Weights of a small GPT-style language model, trained from scratch on English Wikipedia: learned and rotary positions.
MLP neurons of a small language model. Each row is named by its layer, matrix (up: input weights) and neuron, and shows model dimensions 458-553. Each number is 500 + 40 x the weight over its row's rms, rounded and kept within 0 to 999. Numbers have three digits each.
A block is one neuron, or neurons of one layer that tend to fire together. After each block is what it responds to, as a language model described it from the Wikipedia text at the highest values.

L5.up362:526537531440439482421464480518500485455550461475536536571521500567498517523538527470602525484526566440591511548446486525541553500443501458537498501496550525444471448506513557486519532555517462502525490469511509512557481528557541454455479543569494390459494466464542496462462479442487554491
L5.up962:510469499580485475510470481488519590488486468495469545489568530610575521543520500552559594509540475482573440481478529510514542496515490520450483539542497521520516513480496531459492515559485510481537495447502424555534470509534496573575453505422500442516540479532474549505458470494542530458
Responds to: Separators such as table pipes, en dashes, hyphens and semicolons directly between two numbers in stats tables, scores and ISBNs, e.g. 2–1, 8.5 | 1.6, 192-6.

L4.up157:504520496536496457498424573562430452510460548514525442592477538511529525489468486524462508441475500428455475398425543462476521519538542559556484490449500593555469507491420452517457543444513520411521502507596473525468479509507485504483507475542434518539484548451529486437563551488520477488
L4.up1198:501456530473451580475560457540475524458475555469457514499451519542412481537481521460527483553490537495552506537474437524480524442527547510499533474537519499465406551461452556467428496414501474461483544450465506600513446471495547461531495475477417507519483532523514533518507538520524518429
L4.up1960:524449464484504489529535501406551470477543466420480505560417557533547514512443454559525454532404491523538504487530541517569551522488517523453488455439490515476495470484497503504490475417491527518497433459510450516463464519525493535487533431488485481515500567494506529495499488522525479459
L4.up2149:485502462529452550490555458526477407434441473462524475579489515455529501461454463549524519452414573514455510467493506542451534548498562460507454409422575536534443487461442455460475516539533496466506533451473550532479556458501514513419497502507495557514494507468494573562525525499424500518
Responds to: Unit words and symbols right after a number in measurements, coordinates and times, such as km, ft, ° or inches; also weaker, loosely related words.

L2.up34:473494458466448497500550480474509535515461481412475551497467471495556488527479465496456479580499492515529482475497483550470480507532445550448491507456469601470485524455483492553554464531455498515533495405478478510508553448503491557565502491523541508495493469447534495558492505498507458518
L2.up289:449473544494521466494504440504438464566586530424480501554500484433513422517492426495560528551463473537458473439485497531468568513517457508514514504560528468458487563514486440478489573527518517449496533496489484437533564465458525449494479473499463485465446560509460481577482467597467483558
L2.up318:482526534520478471491522510457455509454540533508466409443489505505427478498540502543447501505544448502458450440530472495510538504442464513507466521534454520519497518475459468567606485503480529451440484553488481494530607519537534595558513565542537488409478485466498512620458438460525505496
L2.up342:498438467508513447511501497533528498455492453475539497507471476510526479489545555535505479485490517494502428549445547472529461416416537563507591422445483525531530508496415522497523497520559484456529496419498562457552490550466465517512567494563494563513533463450534499526435440539529473570
L2.up1694:436502579452490569445527502493498529524505485503570489470485549488517504545522469577486459573468459436464431452488468479524490521509527537525515527497530494491523516535477437519512496460470518399522436493526532541500532588478510507576475453460480525485502512479507509531578477565497463527
L2.up1961:442516490519507423528573462518534483466530519499498493531465477483525461502471501463541486524499368492523483584421488592517475517541560493582499518468481531520469527451480502523526536484520494444484583547507565492513478509567434481486588467481505499520494480499477474443490537563550562467
L2.up2190:556438560484549478581551541442575552478448498515511547531438485473567480547500483567557493492485507489439439493456573548527532577425507482552552507483561463524522475515456492500544523477482484538552511563498505517507492505515494518480502548487499510505462585481525490419496513497506514516
L2.up2219:547510475516488545481591453445538495481540466469546509551459546589452460536436469492495497448524460471540459474484559532527491404502506486535417450470505422494444488513485546451556538553542557517520506546508529483456538404463492543529505488530444551565503544550503512521448501532416480503
Responds to: Second piece of a word that was split off after a lone first letter, mostly H, M, K or L (H-BO, L-ü-beck, K-id), plus unit abbreviations after numbers (75 × 315-mm, 250 ft).

L5.up1066:532500504431477455536511515473547505463470490449450483526450490438537559515541513488508418490462570505428444455503516419523537547412523503494458442492471460531521463513469480507541573497478461490544496517511475470501513549516535548520520481475503508506509496486488521552432448516574480478
L5.up2146:461469470427459506523474499433516513472478523513464553519487433451461485440483521547500456528478508525496527482500463457539486496580476528592514478525521459516511450508551497538487499506470493503546518506474476459478551431460510526476522477466507533516430486485497498546509547503487478444
Responds to: Closing == or === marks ending Wikipedia section headings, e.g. ==History==, === Awards ===, Storylines===, plus markdown table separator rows.

L2.up322:503477512511550492490456552464538488477389527499497518522489493458493540532493561474576532512495515517460543483436525539572504496547519478519566513474544422440459502415437495504512603563553483480471437462420473601422504457469498550516577458549493563520481558461493505482507560433531465521
L2.up351:498550482409485502516546513566502514484560459527509481520532456524407460527492448497448518464542557464481476471484542449521543515559533532481504474458479417482506538503555497493431447548522488488495527436545449515502461499510543464485512500430557549464432560577433501479423501441506477560
L2.up991:449434511488541532480520454464516494503506574462471498522521513446516547541443411474531565459471510458498573441453440501444546504545494643560522537467492553527550514457499568508498477536552530504533530473484503536552484483526498441600509528520510521529490437532507514482436500472535479436
L2.up1260:453516448454566491524436435518521543512532457522494587481459496537482464437510541506580475504481516451491589508560511539509554470511537512534493460512426524420438517500560518537520439511451501522442531529468485466518439521522515560511422466522516472500547508515506459455456473462465512570
L2.up1362:591495553423506418512493512534455500473460540501447479531536428591430449485562481542495477483439579573498560507483533544513472505497481523446525498499492474500473493469479471477512502568528522512504503498503469487465465543500559473571504454465485520527457595529474546449529465449464456430
L2.up2036:516476495427526475523483549480484525469467492506450536545523503586489453472525541474518500482558575511567536460530502549532529495539448528481480513486481507452438511494466535529542565495504509445514544477466470529448534494491549543499527430519555535481489548514475535448488484488442535528
L2.up2181:494525543533506553515490560486433516469531525472480487521507494450422551527509582528498525480461567513496465494505555512486541509556503595480547504523486548533481493486478555516439595559568517505533529557486617456549583516510523521511408431490449560451492530467488499426531451526572399480
L2.up2262:433513477457456463394548467532487557493469483392485505438421488534445519479494490551486460407577551470518506516522523529524540495556460510446457495479470472480473473534520513448510474465473503430500445399453436493456513471505529484486472467556448537446459531538544513504452481496500480508
Responds to: Final pieces of predicate adjectives and past participles, often after an adverb or is/was, e.g. fashion-able, scandal-ous, sparsely populated, under-recorded.

L5.up2354:564439491504518567472477542503509436454504515481556495528546487531561488486504485495543483482474434557496525496493555504481382486555519514524506583494525511600497481539464521418532602561475428424424533493574495530464524523473539482502558458474526517583567468420418488439551485509562574445
L5.up2459:509414498501549444474493542497540454441584545506473570490503535559517562538474518487491519440489445469576534413529507497520549516506465528482515493507424526446423549488448562443501520510524502508481507534518478512481509467473461467551538476416439511463488477492565475484515472505480499446
Responds to: Possessive 's or ' right after an organization, place, or thing noun, as in the club's supporters, the mall's mix, the building's exterior; sometimes its or his.

L2.up115:488520495614484558465439484533538527431492439516561532422501476529502535454473536544508541504520475516473483446457460520473511488504498474466493467550584516460470515505451515516497387544493495453611534451510454505522445441547551439484488410538468525507468453553558500549551554525518511496
L2.up1041:393500505475528520431413471508553520551533523492438544490445473491502573473549575554473473523499576533474442459430451450470448490495467468575461553468479521481528488516505504572483524501577547473506473472608587471546502427501553529499492496502535510455545496484484576541425507406563460456
L2.up1241:555537524532567543511474505455542544553453457459441559487538520525518555571518523470488473466428525498466475519511426489462492523529529495559477392438524493475507506517436437514510506435468596483480495503487484503461462473545514458436486526516424511463484511510558471535527561482534487489
L2.up1262:481507461600494533404512493460529516483463488474524531466443401449488499512556490529498461499544514478562570536451472554481502377496489526474489449488539542486492542501499422536469462475542490544533488447584478557533528473509557454525525481494459392477449434538543625515501458559500447515
L2.up1665:484484491481491503475479426490526475482464492515499494491513492438453492532480439457511439549530593487492522466460450530469541444542466478478466508469532417435497509446488462501412487539473557386571508503543591487486527464493468530481459573514502443529459504570576498549523478562485458519
L2.up1992:545548516472530569500482548545537443483524468524506525513488534518546492555510524531461485462557534560499469492487435432483505519492496482505462413473525532487383554490505540555413503468569430462508484506421545449532491413513479483511492505481484526455461447479483497530542529535453561501
L2.up2150:470518422592465523450507582473516498545515411587514463427404498498489525443518502547519550506560503493531501502438477456467578501569512546497536499468484516465411531488575455451461533422481488430431526497442514496545484559496451550522521530464479472468472499494552509506490516513531512521
L2.up2231:517455493534529557530540581514532438448463475490476493493536431446489501504514519535471482493465481503517499483488451450478535434517579567562510439485539465446484565545507519448457415489505507459469488484547535469486512525495522520499462532507482513462503473439544490463504489479475500487
Responds to: Connectors opening the next step in a biographical or career narrative, such as ", and then", "before", "After", "and was", "at the", mostly after a place or date.

L4.up0:516495524518467453467492511546482510453545462489500482520524426473378487502544422592533535533475548479480548503524511558527440519474525497509549528556495504506457472573426457436485507499440430477480514517558433520470505536494536502530441479550523505507567484551522609483521489457458576498
L4.up746:483453435481480549470530508519526530536552525465483467491456495474520515479484526534495589517475508498520508522551516510409553490527488554494597545560461521500536520556540524489453529473534513454535503606480468516550520531477573512572514496514516563531496489453479517508475574420514488455
L4.up1212:512499488447479463529520551591444509495528463386421527578487446551467533484479459493522542431539534476457538508445469504523550507503542503572533567516491494476531488482512444470440488540491478517501502502490457522470518505513508507533563457478499484546476559509490500567551458445473477481
L4.up1679:465497450502506494501520507537473472587488462474501505470482535502531517523537555520498567528501517496479534547547450548509574530496438514523511529514538463535466499477510471498483540544537522399565435488544415581533496534499576519555519452495475487536510504405474509477456501512550543514
Responds to: Adjectives, participles and adjective suffixes forming a predicate after is/was/remained/considered or an intensifier, e.g. expensive, tense, popular, child-ish; also "is a" definitions.

L2.up979:538498510504498449477501562504475530468569458505559502481507502482449453478441419541570486498456460484548456439460536503499486517477498479551498471431580522520568475526504502505474507550457569555441526492433527502390515519517519476508486428495530504529549570569523495581454481493464440585
L2.up988:442485497435540485463575513438544375431555486566531549512530600503498472460609501495439543466499517506474498491436556495485516500485511481478512491420513485450509556511460535504557501489501454487489485485456477470454495489432544516577543512548498541466480554471499482526470537563491540540
L2.up992:489520503450533564486462414479514501470444548467521558456516487574498490546430512551445537520500503488529529440540514620483508558452494501526509416539488521528474430487514516467472528595489486535549550400456456546508449497563522471459589524498480497520466526491455508557540512467510529525
L2.up1288:482442524509449419563543448521549546490563467529494551455496515473500473445492448511555580487513518481529504486502503447469463439544497488449459448478533476592474365503523526512457502509478385486509551539474452547500507546487538499509492445474511514551475546479545512497578512450508526519
L2.up1824:508517515567526471537461491512552515479525521476543516494464534481490524564508493498556580417487480404536578454517489558480450446508513432514497511509516482481540530431447486447496520419545479432515547513492475523514508487482502494549492480454454441522550491559503477574422595510476498506
L2.up1870:563506470466510529491525476563547444506527573527543598564507557478506469596500467489530523453520515554489494520464453513469556491454552556589471568440491452479469482510478484512510546533445491496592543531391543516519513481515497453519459458499458557565448510550514394506460483505447503471
L2.up2369:429504528461499486495457513547520480474560452481454438471501529512415571511469512466437530496422512393520443510531549484515538537443497447488518584547487444475484574429499485547486520513608506514448528441534463467442486481475565549484533482589450492516485507503407506545509533450456507448
L2.up2387:427562512482497562503580479508490433533520481541593481454506534514511506507553513516531513517493426451509491471491437482530490518528541495504506532536504414508495500496501506513518449518522423525477417481464501523471452609502470533475460433545472481487483553489496515525479508437507471465
Responds to: Dashes, hyphens, slashes or "to" between two numbers, mostly sports scores in results tables and match reports (6–3, 2–0), also ranges (5 to 7, pp. 31–38).

L4.up78:504525521521479452581487459416513560563491504532523492443493505470476440437548435487485481465505567482505507446552554491471505497500497426476519537439474432449518481459433436445441575457463519494398528531499475527492400585445461456574484471526563556562554616498492477456462504570517477545
L4.up880:500450455472516490519515547509509582456500499521448515513508524454488433482420498532497485525459576573534613457519491396507419540619479497586527562503523422546513455478494481485564489559437521500522444502546558551438401410454531478517447509454457517511535565478525516572523582493490554498
L4.up1426:538492467495536442468491600438470454441460501493515532489409490499522514526516534536504513457450482528562531507529487497487481537459524437389452513417520513524492499533473533499475438444529482534408520542519531464513496484535498494459568424549508475492507493517542528543510517506515543480
L4.up2294:508455503557524529553502563530509490532547505564491549496559480450464456539502449488514509524481538567568503501551539463485496457404571472431519527480543478509536529497474454530508568458576395530452579510401459446440443541538503412484499509548444472545539514539480496394528503544425575448
Responds to: Closing marks that end a wiki section heading or quoted title, such as ===, ==, and a closing quote after "Calypso".

L4.up1137:549512459534466502499468553516482447472470472485570524477494524477533450480565492511517529584518531484495429474512505461423553486546491458540498517466411492534516502515533462478486521549490564510478513465550443550550501552529567543544467416505464465443469480517530454501513482579526455532
L4.up1462:489445496501416537442457552475516471464434502554498428449525471516552459499440535477471484478589525466486482528413487452503457517581481489466530488478562524539496499466483467488454537511495514530509508441522495556494503482503498579491490521496523421537547512526487447514489522499456472476
L4.up1783:505428526570482460472459586429466477535493489435499466486461468446509420487534520480467523531542510488553530467443446498464534514543506440465525528519574544487527518417469434514490550544539478577550459467502539551460596440497476539453455444480523475496478458520539529521564587521482402534
L4.up2500:491517534522484535451477609491486405557475497477470465513551486517481484446489445492475510521552500452506499530550512503502495452536511457460458496520549527496504491461495495524523495533503459517532515455564570456469563506524578481544528513489518449476579513475475462463494551502489444469
Responds to: Prepositions and words just before a university or degree name in biographies, such as at the, from the, graduated from, Mer(ton) College.

L5.up546:505456518537515505471449474569544513576536495462512514491476498455543502511401501512504517576507516545445503493460486520474520473490532481501531458484569467477533511472491477435454517468528488515482471468472486574587541536532591531547528494591480527438526522562454454476466497505471543491
L5.up1104:472479550510411460487410565476526517467497528539526487460520498503472470444459416516511497525481496432527509566461424509524476433539527483591532425518571508516496501430416513502481487546486516474508482424530497645485524524530514519515454497445587439482509451496522493431551509498463469537
Responds to: Words that begin the next step in a biography's education or career timeline, such as before, after, completed a, his thesis, Bachel(or's).

L5.up298:494525493531495525457518524543477451496527480444503484505453504540494544548543480510556538593489497510514389500468481586470486516503533429470479481397469554459498520479500472438464445531501506604558526574526567429483490574487545441473524526498553476524462559484529491447520530534507505500
L5.up406:517518486435521513493540537489440485512546501485511530513578501458420479533571499489589477530580463479542496481507466525529496545480456502380445560549536509556556540519478496513579537468532550473481483476494533479554458591520545453529489510461512506536492491527567608536553552488459495480
Responds to: En dashes or hyphens between two numbers in sports score tables, e.g. 3–0, 2-0; also pipes before numbers in tables and some proper-name pieces.

L2.up44:525462458514522440495537489428498455489550509590427480497546400483453434456454495591478496575483534560452486531476511462495501494462515522464426502454540539429532502497459358475481471427515461542485492482500542461442463472561549476557482496498535521560470521447536372550484568462505568511
L2.up274:506531502509456496527536479459500432507468554536505530393514475454503472463505538499489477488577491505554509470451499516523501404527475545444490505469502487492461510513587530521542551468453525509513427499464494485511491463531452535506528478487508566537559575575504542507468604507465470474
L2.up1032:458468557505451548484456472516488473484481480484520520490495434449484464564505503606507488510478439501502540471438501479461546468416463531484535482515407496437461492502492570471548502563536513498498557560511554524509461500463434548508435526511519526550478492503545500490534537452399530492
L2.up1309:545510468569487479549502511592548566438486506526534452540524520488424483517493519510488483559570511477476564585481521463577501437489494457503466457452489425526506466517542506550482449494445426516463508456503448476445447428492522482466447469478501513436528548613570497492529482488505500481
L2.up1691:472516510457448500443521502494456460505545494475480506560491434439492536429508519544513425528496527545488482510551551481537490560522513514468512478508495476510507544500563542503540524476508551513553451501504499504451530517531532534481541513461569561512532515443479544554464519598527475479
L2.up1699:506520486549573468466530510510483495548435421574525478493476502473488561520569480553520450514567402579485493489483515455522515450486513507501527476494537519542496520479510531547427482519482496467426437514554500494468464413500483512512474477498560582516479532567523506471495523561460474581
L2.up2088:528454504487488469474500508479514425552549487513452549482512480497532582433538472495484482535546480454451536577476491509510536501465492620495509480459498512500446459542533471484550482568423532480515549537442565530452473597520473536451514508530458515541522544519419534570531489447492509474
L2.up2478:457449500488556548522516520466435409453497591490574476493510529505492482445495492547489456486555430475438529555495481472454533491484476484485510484460510498398404546522520531523513478472488500452536544585551487444495538505539486562539484604542487568455544538504476520498491504478516460508
Responds to: Fires on middle fragments of long or foreign words (hyperpl-as-ia, pr-ag-matic, Conn-ois-seur) and on the closing == or === of section headings.

L2.up253:471441497438482446499372499442591513540472516455537542515433480511508517441518479503478440431532489575459507504480499446562546529497474465500464585501508446501499485476516487505509621543491447506490447480465528495444464531493475553524498502451495573557440487508481568546451458512531464555
L2.up333:482514417479502560487521472539488470549445560493602481452483491509445447487499561574448511545493512476486454471511490527574547507541483519525499553484499512492495566520531481482462521449517500559473428491490456547472532561532528549408464453494558480487566522486534479529519466529492476451
L2.up471:440529537508490478467470450523497562523477570534544560557546441459525472475495581486518457475500481491489500493488503430586526479457529448554479498488443442586549473544515531524509554442497459513476427520531549532482427493476511576481475501430467543546510566595466441529524540474493430543
L2.up1307:504493521503562468513512483451516540505500558506458467559496471536476495471444423582490460574482508551535456553476484586546558538535539502445490506513490556493462436539521558432466506514513501461465505534471437468490527539525450493503488532496443481515587495481434559480447497510508488477
L2.up1321:542540454473530551490529494502543459497472514538509494508398498474462517502440440460502508446519526452458433516498386470503577476515473483515477438437494577430526534463538429577514436575501496468440499491496462415537520496508540470419473534513522456480552503465457588560454522515503521529
L2.up1983:489533474494531500549549511387479560529463477519558501504463555499493481534500515462479425539525520522449518542487459492512525546490516513500529477577526469486501542589539539607466478505503529528546492526442459486506528494569548485458503516576553494492494521491500469465498510530501469506
L2.up2069:470500496498503496532494491491507445460444526568539530522507489488502546429579506540510461468488447418525528450464490507500568523533524522494508506517433519445494569471564595545502503437527541523471503553487502474502495492517523467518477485490522488475568495623491412553509518444524443482
L2.up2391:588490471585532553556532452558491529534542574472438534518436474513482519561503418528555515499482471492572471476488544540456545535539475497472450515485507520517476487516489467583492509431464474551516482472484476556519476469540480477504514526508504501367583553548504536500487510475509472440
Responds to: Short middle pieces of a word split by the tokenizer, right after a one-letter or short opening piece like C, T or B, as in T-ig-ers, C-erv-antina, c-ov-ers.

L4.up132:576449510487467485470465476537553497460570542484496487493466476522505532501493514511535537463490606572513524453435487478528512498573447472488465483469496462505546626452457505538561485541525468427464431424465473499465455492498411535464466545511487526478499558487501436487473445442417522461
L4.up1230:576559479490603438446505537408535470455513501557455536509441517508544464496517476459500483571475497452507483494480496502515447487515491545527439516472531425540512510452514524541516514444561458516410443460508461531477492478485504468509496505497541515503428503492527433521479508564490425483
L4.up1611:504500484538506493502386439526457469500557508505488520503472575547490471492551389462527520569536504469505477495501507479530503494580437532501552529521503542513458444504496560493532466502531468460559409509502463532412461493507509474524515526446561513476476477511464450579470553540481551436
L4.up1918:538477561506492462514460425506498412557551505477440543477478556556516476520528489518535475493533514504577556467526485501517508466545564453470501531529482493509483503453510482455516566504513509457442443485447492549476430467450507545478529517469548587515450556523502458469471485490478534516
Responds to: Possessive determiners his, her, their, its (and possessive 's), often merged with a preceding preposition or verb ending: in his, killed his, to their.

L4.up925:458531494564529481476498459442502517506511469566507446500492542507564484449595555498524553519519481489484474493473515496420515488562444474480453597466546495429442556506532508519483559546446548488513519538433421453544533504499551514515509526519502488536590479516527536603501467500542568507
L4.up2010:544417470431565503534431497415522460504507467514496519459523467479539463517514475476454423471449577515526506478470551449459485513555504460480468498488532496506537494462590522547491584491511547556485428461496499476515517490521472512533549525464550388498534556459511519542472460462431540555
L4.up2064:418543476508498441476502558427529577540479457512549564618577496488477458421508472499574489479485449532475528478556420492489492481482503533513483478455430448587524564572506523528563482473446462524480475493457499457492509535490528519451509459529549467526403593547492523548473443471497499522
L4.up2233:507516488513479461483533461423524454502493489518540497490513497491496471488521577418549498492516520556482587556452481522438528482589495496520472410497538485518477459463521444529543506544541567498522501475449479495539525471526537514480549544481523481543421508465529556520436538475500532434
Responds to: Capital-letter pieces inside all-caps acronyms, mostly parenthesized right after a spelled-out organization or term, e.g. (NHRC), (AARP), (VKC).

L2.up795:491541424448476512497507432479445496555558463490473472551489430513446475551455521585493397506461494504485493469486504436476502545465450498552438479537483449456519454469500541465500514583524570458472508489573561473454545432544464538559520471470467589532521492484563494489448430484481517564
L2.up890:515437391518458533487472492542451438516513407507492469586507518572463515504485415523434505560464494517460495538508540525485535530455499496528478497546506496518509569571521522554552508505589513472502407548483453487485518451483434502466522552491523520571438481433553582470489531482513519556
L2.up1099:493559450508480498560533440477501492484479533506548531487476538466429537575463452532471503524501540501568539486492488559493489531457461494574530489464471475556605536493476532447505524487432543556503546492508497534458527449538573456541547472487516515512444460499531479465504499477498555476
L2.up1578:534553469523431504561476487484512517459537493506486454513460457520482422505555494530416433538427485502529530476441524478533527561526486455516476470487513505527524495476448594437452472479565424514508510608613410471541489535529491550500556474529512483459517468503544429492513543499482466580
L2.up1803:497501446550506540481465533495434508431549557561569554563463446473563514518486559429436482459533567470524510431561452520471513518595496500506555521498490504475536489455458451580491554510553510456501536493512554522506574507527460531492537406554541471509482436539519528511550477534446536448
L2.up2344:512452440492511486469561530469513447466551560480571547496442492506421499439491488441466507428398507504478572506429517503514502509576507492516516530454473476529499531484492537546557526510450535498551444505477466515533512462512505518485518486566432541503511541437495524542437525461494522542
L2.up2430:476513460490519519568446467519477477503505434494536483406512454557571473475521505585500515476550557437516518475516508487482546504453462502478487535546494511486476560497418492481456537480467542526494479546506492476478558423539489511498478458494473515502477525532428484389441526461405414526
L2.up2538:539494388494534556545476536490432514478468469593590611530425492473553481460466494423508527516532556511529496454472539472497485534452501466557452534529426525516533503500546480531484550461539501490505499532595505494544569432523502513541467445510456499517512498537498548513482436538554532512
Responds to: The closing word of multi-word names, usually a generic head noun such as Street, River, Records, Airport or United; also the closing quote marks of titles.

L4.up687:477538516493474551452485519460519502463478503571515527508495505528500514520534460400519521480539431543528477541509513518551447502541527441461432535437529489498544500545491521568525511536602499540444488516486534493486495540524544513572451530524479521571567505524507432506519521541518471460
L4.up713:481505464519524503453511419507499498414510444457450532520514507492454494487478473499570482546493568471590526462479452556469434538532492441503522482571500472502454565533511558471527463495505469492500462546537451494542456464412436469428533451448485450499560573507349398489456491531546508471
L4.up719:427490534482493603502453533521492473468454483469465451476513549469480493483512501538461520510461497477501478442544490488479578446481537494522515451488516452495469495540533540520545473500467476477534543432415457502456504549603586408484481494454507539449490555516467494450551414497490497472
L4.up745:418350449472567519501449460472490499509417502447484527480525501522447426504547483477470508546540536455589505427440469499512455455433475483548487494491479516508419510543527583474498502478467462536532495540615446447509446526466448452495502429440453513558446498525543487497510514485543504446
Responds to: En dash joining two numbers in sports scores and results tables, as in 5–1, 4–0, W 52–24; weakly other number-range separators.

L5.up44:574516455548513610474507510500573474419499476434433501513451463510509562482520499532488606590524543435438534436433518547466537502512441455512530552466522477543492487518446500518468518578574556506489525560508518503542556484477580517431507481503467579503508478496481502508445518441499474441
L5.up2516:493496408478556467529483498496499531482523531451551453540472433547459492547580480513496483516424559543521513460470447453528478475541452491536520539544415501520471516461413479437544423621534547514475521504580441437465504505502487488555528498447515551477476537570492540527524460425433442449
Responds to: Participles and adjectives completing a predicate right after was/is/were/became, e.g. was renovated, is sunny, was identified, often split mid-word.

L2.up14:530527509455531471498479524517510450483502464549470445576504497533471565475524426472496510520507487594536463476455511501474520473508511513506514497478457499492543484463491462525462496501571449498543518544490570503452464436530481449527509534510512506572517511457454505506536545534486517523
L2.up314:437454519538486547530492475447478473518468476520458526517480522530469512471552560521504562470588627528443473474523497531551518583491546510472471483458513527501448498563492501488540476484472517591428506553425463427464567491515522462439521533458477524489481512484479498418496534548533538505
L2.up443:514444499460445545464454513505487469504547589524471512597517454503559492575490418476521574543525505549520476444457468538571562512433508446404530483470506478509457507470499478606500525494520539508486511548511483458464516532504458531509523550470501566505478500412512482533539491555363465548
L2.up478:544486435523535528469486504510519495452547547503392522486525466502562495481521461475565484551519482484497483444493502494511526443512555491472557545453420488530498512391491477552443529519553465481482510478475531498492491493542480499512542472540592541518564448518436523509531469544502570499
L2.up1185:458518509478503495486499508500512479522544428478499495531449510527509478527480510566415496437563487489525533481484563471491535530491487536524484473468491531488480484593478574501483496488526488519447556515568524451529519491499508469511555511456451566499437480521540429416461550573517536509
L2.up1883:461451458465524469473551530557489499456488498416436498515570506530581527508566498570440519511491485455517524482509562517535557544453463463518501519498517496503489488487511466489513530525562523608502514505467567534436405554443514461498528502527558514500469484411434427481482498535527556581
L2.up2207:544497538531528396502587460531489520474520511507512551516562498546515507498555452479448470435468525514528491481498498559576455541505484509598502492541490485522537514500529486478558565520472501531502461464489499508519465562527461558523532582433514510478504431514481519485519498529521526523
L2.up2251:519445455484510544527554494497542453432482424513445498526534519457589474504469481507500580545527548529489508516478485544498508449520524509490501458488530485517427544453430561572515497524566463560455473505492537549511479545523400515522515506400501538518550484469483550460483465538487440505
Responds to: Possessive endings and determiners after a named owner, mostly 's or a bare ' on names, also his, her, their, its, as in Blanchard's, Achille's, Canadiens'.

L5.up1114:586541519529527595509538563479419473440483482551514512529537530512491480530507494527522530482501495420496523512513474405545569531479458478526531532530445544544483442512497443498521556561524510538437517514410486490531501532495511589516482561445548461575462531501453471482596533559520565493
L5.up1730:536487473485509570562499447488448531482556484542546525457481467462443477509515489476517627510571562611498463460513476423516581495557536480540526532434568460557594521466510500546500469554496502509472502491476537458576543499516530522506484521518527453522487512494511574541457474490507516546
Responds to: Fires on middle subword pieces inside medical or anatomical terms, such as ad-ren-al, int-est-ine, le-uk-emia and tubercul-osis, with weaker noisy hits elsewhere.

L5.up1958:550503401433548469507496470454556601533495536533561451565536493559495457478445497399436529538497494493516523540582460495435516407496499563520512466485408479517485514480459520521604540517511549474455464470499471535543483470562513487481486552502514448475460545571538501490569431503488478467
L5.up2034:466473449538536507502466431500523453520512451574424479518442513503506468478585466449522473518559521517517471542529442529503424438515500508504534516486535449483452502473481503503574530568557470479458477545583440533530555506483512506465518559401451449510487514488556536544518494541520507554
Responds to: First capital-letter pieces of initialisms, name initials and split words, often line-initial, e.g. U. in U.S., C.B.G.B., H. Sridhar, IF(N), also opening quotes.

L5.up1320:499510426506462482442505479449492524492464520491490458522487462530504541370454530454460512448474482481486462469415512437492525538530477520562473506465507569488479575440469448464473490556486549520467512452628550514546562556513500519518483471507454527502544487420516453474520442490474449521
L5.up2337:525474520491512531511442523541495489515468531464543501467495510448485445469476473432443477519590518487479461454465515500537539539478522538525490585426555465541522553493460512493511490499495443499429541473564495442516491527548546537584481500460486486509474450498495485441541531474546509497
Responds to: Word-piece fragments inside chemical names and formulas, such as subscript digits and pieces like per(oxone), tetraz(ole), (n)ickel; more weakly, mid-word prefixes (re, tri, en) and opening quote marks.

L2.up111:492525504477517516473415516524453435415509476497565514495480522554514499553527534475528473450519422488579463537514561488490534515507534541486535452511491447482542487473463486550481495481481489421534461502488586486442539469526479485523533449472528572431550423549494477577528421473478439448
L2.up897:499542586531492457495459507513513486460484564488521523532539481462478546520458489542526493495430485523488491524465444510464514473503513547488543477525522522534502480514476470550449439453540486574492442481487532500518539499482466496493503548506560536460472487525468517523497423513503465506
L2.up900:492504516438548490475526449587461549510569522473522484498484509489525474498417457529535467476560491560545563410520545445495499544468468475549552455513499452484462492482475524473489524493496465556524458515576532470464440445546492548450498491504452509507518528481476457451541485520550470519
L2.up1416:493513436509456477511503476507474444520540521532475515445518518533556492509464445485421508416415432449388526513540521524528550501465538515486555515524466439561581541509470499551543503509502439445496517482526482537496545525543451484533454503549456553518540536520502478441488487488446464555
L2.up2105:436526497529498479515463503528518466547528492501486482478531495449520567551534586464536543462510528489520521623518554435498498454493462552468579448587502550469541506437393503521518520503521490478529510443494486552457510489454571552531562474485539510482435467528506488480541530398443488463
L2.up2116:518511524544529488577530574507542503483478490552453514478503523590497586484450470485540475519521501460422506468526438509482559556496448542518404446470499483470573583566522507498514407513475483385526529511546446517607534479569552574496533517496487514471535516539490457489537531513487562455
L2.up2131:606505483548437578502460505575484507493534446506484524534462493520488521540487469506452510509522496484542454470497531571497544459535510471631453446486509427517523536517538460540479494478430486506485536550455515495420528458493536518508466493514504477482494465591510538467467470468537636426
L2.up2432:528519483508481508429412581533588506500508463460537516524476551479500537487529534546448486474508530447586565513500507475504520541530531525482517494575533527495510515500538524516503505507567510460471503479481537473431515564526587535528440431516455477533452520549560452467535479528510534455
Responds to: Column separators (pipes, semicolons) and numbers mid-row in data tables such as sports career stats and election results, plus some weak words inside headings.

L4.up485:491493530512487539528499538485377467508493520468419476548470524539482480510548518490499492466468531454545438469513491457427483525470426480424508531493494434533436454465520545535509541488524504514446554520559618492450570510534475462548451561514486491527561563471465508522523490455542550499
L4.up536:462500553484564490527508490453446511499504488489483522476535494503472460478530474535437524535568485490502520520495504467506445472559495513529545469496508517448463552501436525526589464452486515512526501460529446531508449551539496483525521467464514499483494450345451437491511484527448496546
L4.up651:419471531438483490580567531409496523511541494514548434537564522500517469541555539459438492448475493438454493468437481419438478430552499443514558465437490493516494566507455504551531438547469525431514486472504518520536517461563484470522471492550545520464508496480552524529536412553490518532
L4.up1976:464451471441529555473466541569461504490469500521426463478455543471465520552515505457499457581499498491497521512562526519422489547579492456525597489458440443538527535562426465439530502436506501544492455505464425554467493486484480483470506520569445524547462415456508552512560485512492536517
Responds to: Short vowel-led word pieces such as ar, im, am, ac inside proper names and rare words, e.g. Amar(illa), Barb-ar-ossa, L-ar-ne, Neck-ar.